From a checkpoint of a small transformer trained on Wikipedia: rotary positions.
MLP neurons of a small language model. Each row is named by its layer, matrix (gate and up: input weights) and neuron, and shows model dimensions 32-223. Each number is 500 + 40 x the weight over its row's rms, rounded and kept within 0 to 999. Numbers have three digits each. A neuron's up and down rows have the sign that makes its largest values positive.
After each neuron's rows, "fires on" lists the tokens most often at its 100 highest values on Wikipedia text that the model never trained on. A number after a token or word is its count.

L5.gate291:557523514467465515533481517556396464445483529519513522498546459474531518528520540455527514581520545499520456427504530484452454571507471467422444503492482460511477502443542451455521546475497514477496543451503426503484477609555562482538529486469482511483491482497576519559471457458557458465480491485498537552478492478460532502468505476516519554518493513446525537573477483460484537558513443512477487524466484458509505490476555548494476496552477552432544466524502480477618498497512495525547473468480497485521400486476493558536447522538469488513476443523480476454516551582450483490
L5.up291:534514533470439510526510437548478501513524589454526522460552527493567485488496515541514486508614580525458511457549468489490526496531473494458551547539495515513481492534488518453456518484462469520475467500497526493544532556516453546464534497646522510524421465580421478569523507493464499524551518523467513535504468522456487492501548552399547473502527511513495522484521501547532447529580475557450481473488546429532498527553531500449486497540547555465546550556494427510494423484521486419529499544481508540486519585577439443492574470512484587480531485567581535505562477493419505523
fires on: " in" 34, " of" 30, " on" 10, " for" 9, "-" 4

L7.gate446:539533493486438477532528533489468494506477525560516550484491511445509571437452474489453404487536573453523484449420483568420499476515440475434452489447509478451425524470544503529541487447488506456464551450520485517449522495538589531446569505456512473502550403515530455528467502563539501468494475486476484545483531504515431525430490503468429578540535543518477569565472542512474504527521486511528513514500469516450502454470567513460571543524508560432558461463469532489581517443461458533520523490529496495526444482546493492515514519595414542485486514542468480521498474532529453492
L7.up446:539506514579537537455525485496539550513410543534538579571545493513541498486491547505624525556536564553506483524484455504503540511422527577474507472489554514527454473567525463493487551537461489509501564471455511537531529521514501473495473594487437502475550549528513531504579489491493535453535511490532505551488519483487534476470475534455446517494569390487510531456507506467560550507555470529535544463498452543471534462537534521527415484486464482523510522516576439497557502480480474493543541515421553507472496522546514501540503498490522513465600530448439624470488433484480550548
fires on: " and" 19, " A" 13, " for" 11, " of" 6, " on" 5, " in" 5

L5.gate356:474495572451398575526505438471522531491498547455469487438466434484474525484481430474470518542501517475376507500490429470495527576453478484492562497476522556471475495524479497487519521517451488540498498529457549439540552531503511478441533501495553557464508456480454482496455545511534529458452427507441419502563494513470444522585517587576508574483520494490478505521469470536535506527506446467541526503483421442445493513499438509441453470500481484480444493505502526530515557478541510546497524512489519527425464501559476575571490528531523538504489468433480528440442474505500467357
L5.up356:504530469444483480463554466542454501456484405597452492543537493483509494525474571568595493480565575554554438543480514566523554513477548444513511456545583515476493486464517455479475536532440398531503518461570506493491513476496517510449490499518470476461475508547541463527459498488490530512508511554477542480511474521549542566528477523535483497456439494454525457563612538540473492488526464528534474549538415417452489479460481432494472506457474516543443441538537481517512524502493481515499516484531549511515595495491482438539476506596486473472478516494455505478554498507466568494
fires on: " C" 71, " E" 10, "A" 4

L7.gate14:486455484452559510509534532548561476512450448440496500549494499469539522524465479523474492458473464448465477529463511559463533547519526499460454466522395474547493491571548555500564507493492486516513453542484497501503460497525530511523540424544499413462504512512483512592526463490524557432475548531476554530571460480512581473528491473502495569467470455510543492506476478431520556534496468576427430538480535570528523532441496509538491479548527499453473515552510462484464440467524496449497527424513540518482511556479481359521534503547483491432516536552443559495529491489440397562
L7.up14:442541498496501498449549494507438451541444442475523490471503499468548485459517513471480534447495526505503465480513457438484558469535513572520528468508463556557483531481541458501459544464509467434480522482481588444500435502472549465519459440544500514512534483518479549516535547543495484479502564517539619431535540405446550465493481542451412547537524463497546504511454583438522464538482518450459531517489527527516483574547502516501495569461551485515510500555487469516452497512610518452482513411558503547508529505482451471544509511476461429485501471488544576503569521532485487491
fires on: " re" 28, " con" 20, " Con" 14, " Re" 12, "re" 10, " inter" 7

L5.gate286:463506524484439540498519464431484447465405482501450478544532409510526502463591544457519484511490514502516488540478496487516549487484554491467450432486454485532523505555445433534435500562490451495502465475553526460528522469541534453547515525526426561462429524483488481486455528451414527436597496449474491435522518538531569563522524508489458522522449539520547551531438485539415504530535511475539519512484509472471533542418480565503552433446475600492494498540529520558518439479440403511531510472465514530533449565505493482543535522526516529445559446490546467558499577584528417476
L5.up286:487524559495502517507551471554405431499497526475521507515471470529523460475493489473434492576423528456469618493464471464469464510495529496503577491501566450399539504515559455458499455473480500459503522475531466470470545500479584584529486504469506559439512538505562461516496510476482563525531524516560529545498461510517517509446452515460448541506466529498502491478467558511571512459533447521470590468448467491504477518409566529545470592597515532410437492477501520479535512433484525417555524566481484496503478516548504495503514529488491574448519511507554531486417481453550531479
fires on: " P" 42, " E" 37, " A" 19

L5.gate649:506545570513563460432453493491502531555553482516567494446501496470510493470523502538547450526470495546452428458478518553499466475571465529513475554477492529492569471472472396513511516495450493478498435510568492511494531553509553484455578472505452454496545450547492430462440547492541495573465441498451479418503516465572512452536461471495513399421539552474444526537450520466477531471482479554485497468545468454505556540480521514463515497521548488512519464541468506505510405566489508517474499468468575507512389497492554539545427494493486569485540471521514530428510511572580552534
L5.up649:440559487505463489448466560517503524530533536535447479475492488510494506515465586482425496549460528444517431492491480547538507508501574504456496455565461495436532482488478473479520445482503490421429511445485475495480492437540540485523517530520543501514475564574420491553503512512472470573530446538467528513483456527427523539499573445480476418465540516482506565466467489463441503510489501497511524419501597493507487495515567470521508502518545480596413516541488482536502533503507515465492523587477397527570532524524553530405452476513497506513461473441443431530543507505525510512
fires on: "," 60, "5" 22, " the" 6, "2" 5

L4.gate282:472466504481524498476459520462474490496540502559503446600460449513433472548472532541536471444560517479460537473478443529474466566543497499519420518436583564531456541554528482456497513492507606486442569454560476471491519541476521485564613536453456477550518514490467536522492516447426546472523543535498498507517524498484515533567455464442503478492497500495484491552483496455542527466541427458471476520464489482523464537432402475548560501503514432479504467563478534552510578483437496526494555539511505533508485529457461519520483467588461516424547529543515557620499460425424459494
L4.up282:468524498473428482508456547461502482437522460519546512564458534445462462562531462530488451485582485470522561411509547548554558501558484478551513478494567581485460550522530421493521551490498507498447574453478447516547439457509470445478523513552463475534501468460483518455499525480398527427529565556513532536493493483504484532526419511515534483535438466527517437497576441404478540457521477518536484538483497542555488486507508512578487463440473443573502514467450464566538543528519493501516477519595501492513493477428421483553476538557491542537525472522463519547569486480449498447
fires on: " W" 92, "W" 8

L7.gate686:547446518529472500464490553521549542466464550493491424446446483449470549514566499545534543458546474437495541476452504475531478501531442398488544502514479527465496497449504507442470530546476508541493460460502498476552555525465484463545537477561429540543521538530487527493596507501534530534528503499517438463495574536492454517506502486554423568570473524568529520419463503552414517516471462464506577495533560548546453465507517466529486508529435525532443440455543509513478481493535523540482531501552551465503531530504490537441544549504522477526483510454543520505515494523441485497
L7.up686:468481507477505533554468499493450455450469488446436499494537473422406519494612502489485586523424476494497575544482521484491540472443496568463519497419519511460493541488480452468529519476572504590479497548428467568503512465517500474496524551495505484491462533546533518522512489457510532488567497504508472493510520508493467467441513498493494552486539472481532520476522529507417516484474468448532494442553505596552472493468570500493391540509472505564567535450591483442487472458535528527494471486505558488511491511497490465462532514469563444474497511490486492503545547488395514533
fires on: " " 53, "1" 18, "8" 6, "7" 6, "0" 5

L7.gate310:503487488575437505428498484458527419559554510513448504550446501443509462480521490504474412474407490445504503543416466501500532492487492535480482508509538473490613457523488502469418555502531493517493475565533438470439522547515470416455469497518527499550540473488521530545501489516549506523443455494484458548509558493590612477506514480500490446514515569505415461511522536473433566490580431456450516462491546427474539504466509562484519507465461470494498504473505474531579514498526542511475563507459499544439530475525449460489465461552448527520468508439455511482507529539551525518
L7.up310:527497537474478487495524471480467484463460592514479529497389505481534495525539471474435478515478500483488438465520521440494484551516514510468447564575454514494455551409486512485526494493527494504490470530542403466547516451549435463533467526483473401540492440609518521580524499497478488507463569470536525484543537470493600511503529478517483455460545487555514504576493434564486493507562439542571526518585481536531499442522503428529542495510507467507553481457514472533587529568538490544531533531439516438519493533549533537501490477481527469513544544457482569545535537482479488546
fires on: "," 34, " (" 14, " the" 14, "s" 10, "3" 8

L4.gate415:541504592459535450521511477524586561454459514490474463464505525464500537569579464542441458505477543511531464470527495494481440567492569573506497516486428475530483574467496453467538561431542559480481458468486512465523544508470521448493547529507441468521443541521453513472464434520543553437467568496515476464514482448428541466479499545539462482459435449505451476531511533458463505513450433602519510470417480489473556515472521563468455511554579446485557489468482507567481472484522493469532537386445499463497530517460459501480541455526500482499512474502447508463558492479541520536
L4.up415:441494480416484489469514493572564535524441553549541483486475523482532527535537510488462499464508502605452482506508507459448447546490449457458460488523508435541501560516482456513508491519498513566548549497477531501479494541451558582535540587577552524498549539512497507509547507450458554498450576466450558471455531492435458476444471549450522586482471485468573525514517591550483518490451466435514539526446603497468435627547445470599517555517466559555459464489549467463485575478552502543497499508517546547452518526506498489547494546538502513431459468549559536472535514514479561490
fires on: "o" 27, "un" 10, " Re" 9, " re" 8, "os" 6, "al" 5

L5.gate691:478473563558441421437463474414528524510508484504495468515509511565463578494477497490451506489543499561464454478466531484505484430426435449503477523460507478501427515537515473460410458537517504529541445508523467531508489499474463521486504500437470516492507509424567482510541463515499517604524491434476515491488519523505498451550459453544477464529545511554602520514521417572479521481513547455525475548463452574446561528494533464516531502472481556508509477491513429507555446460549504564499500488473449512528497461568505599536464454522501514454553468443493522458458469507523403523
L5.up691:501498534469540545514502463548530509486420563500533512551542567478474476547533532520488432513519511510509558541483407532485478447552487520496481482502507518542476552522513442479481575559585533500505552484463530558499446475603483436447484501497442405530482514487505416461517494498454504482559556489452474523453530465556493529609464543456459518471453454393532517482475502456483548517508512525472507501504520475480502538379487435562508520512522493528490489467472523577521501499471508489457528563577555442500495474544398510495534525538481518614443517594466519498533530548541546370
fires on: "B" 38, "M" 29, "D" 7, "S" 5, "m" 4

L4.gate615:509466501475546433426494509476528533528462502521470452516466506506539525552450487493483503462479484515477595522466529533493575518460465504442463458483489580542530448523449529495499489509539478556503430509509456447441535489468585540519568520528472554525485448407500527546468490490506538481515417487464526526530471446510542542540478513562508542552554507451547534585467492538456443431464534508472550559526495536518445503456553569445437520464486434483485464493436557480498477513497556456545484393549512561476520445463482532436468493553493506434576492536457470558487493579474496501
L4.up615:545474522432508568507557474543500448463561509545510439538511523501538441492438472519439430429473534483512505467462535495470506484517586485490477461462523403540464528455551420523446502453494492476530497532531455528438429505510541541490568489482440501452450496526479473488497506486484572436443483557494535487439466504481530509451474433430505534551492564568476476494486501543494480477488467416461543474550498454550507511474661452576539510470506460541502488478524490468505508437466482561573541514520495576524494487422515518499499456466512484494513466542473490435416459511552487645
fires on: " T" 27, "u" 17, " Qu" 13, " P" 9, "ap" 8, " Gu" 6

L7.gate314:599496498462492537513520498534549550470458481536529572467518469478476529467488495554512459481542522461456474428484510451445545435491489556464513540511481499498454513576481517474462451530523445485601435497512520524540498553520508422539479486481501502474512576431514448563544482466497527501494433436458475491441552506518447552528537486464483484500540478519563483599482406479512404487519495452453515474537447489565461517526498520427508535516442440475443556562496449470460521501486593491451548421506502502542568439540487487533445618499491475460525521505497508536528427459612505531
L7.up314:504511483439528518465530458459447441480542447552438512421543474509551502463504480465431512538508465571507527561487537500449499549497522516438507432486492528533488497446477469498446461424431532564468539535393510515415486520500458531425489506483497503456542534506444497505456464510522523457549543558493489484488472499507448441510475478489444517483554537476475557560556540495453477407513436525523498512530569587550504588494567510507455441495494501485436551544494474487479419552556463488463514535511472486463468512376476484508496481466525459529438440497500368493554523540453467473
fires on: "0" 54, "5" 11, "1" 9, "7" 5, "," 5

L4.gate648:431542583522508483455461489475536546521537445523514466543522485466463539435478550517526540516462485408480437457455521576518428552574493544450447568504545572463508460545533439501478510438432564558514471492488515425449498415488467470474495502447484535498512485466516492442507483500480521544590495481479501468462514485507540479474508512593542474511456497494503547482609527495497479524443500488431540507516463542457487459517445429503515534460440467529534485547521509487555489563499542486499487507488501462527486507502461522453521417464527505555480501481495500451477450465415465492
L4.up648:486448445456519558455442552474478498499486545576455470571464513459384496545461500482483523501509504480489516481482504547481498605481467502468477480533557480552472477544566493470488486565536542466438481507497483482489438505521421464547493556483458470574501454509508501534489513437518495483555583492558507409526504493438474492517593546481510524529484422485575502496458540477450562520513510495453438506438451472437591480516503551488455477518572481564491559351568513500509540541547541569547536523545524426467446478470468473475448486481493480491493547445439518531489503495481502511
fires on: "M" 64, "B" 20, "W" 8

L5.gate83:473482534523413487484502451470498459474529472459417557576482520518454543462494477539571498502465505522472495547484425507405560509432512386488508436528484467445446472463466467495438505550523522547484485557560503500539489394489495462535530519504496424408490456474492466507513511476470504506472529481492456508572452479478483515458556563523421530505516538471539510421468459462462469483487514470516525522537465493507434514494364449441544496467489565485551473490502547512416536495581522466558501516449484499499503547504518557522505516559482462516513536498540485480524539509558472493
L5.up83:453525522530479494552466462458471471472451414395491430525580485503416559453494455490448509493492474566460483501453439569485507541520513505564475512566561519512585511504451429514420520471465504559449467502543378521439486505477559516526471505519456510397485483509548486550458532466531510573501504521555490504520581528507490524486502470535539554493448552435556470476527499430478455481512530452573548529503496527519464482509501550502518570541501493455487496495534523501537476460503540458485530564477500538474502508512509467494554550576497513493558485494468514466447522520522488486
fires on: " C" 94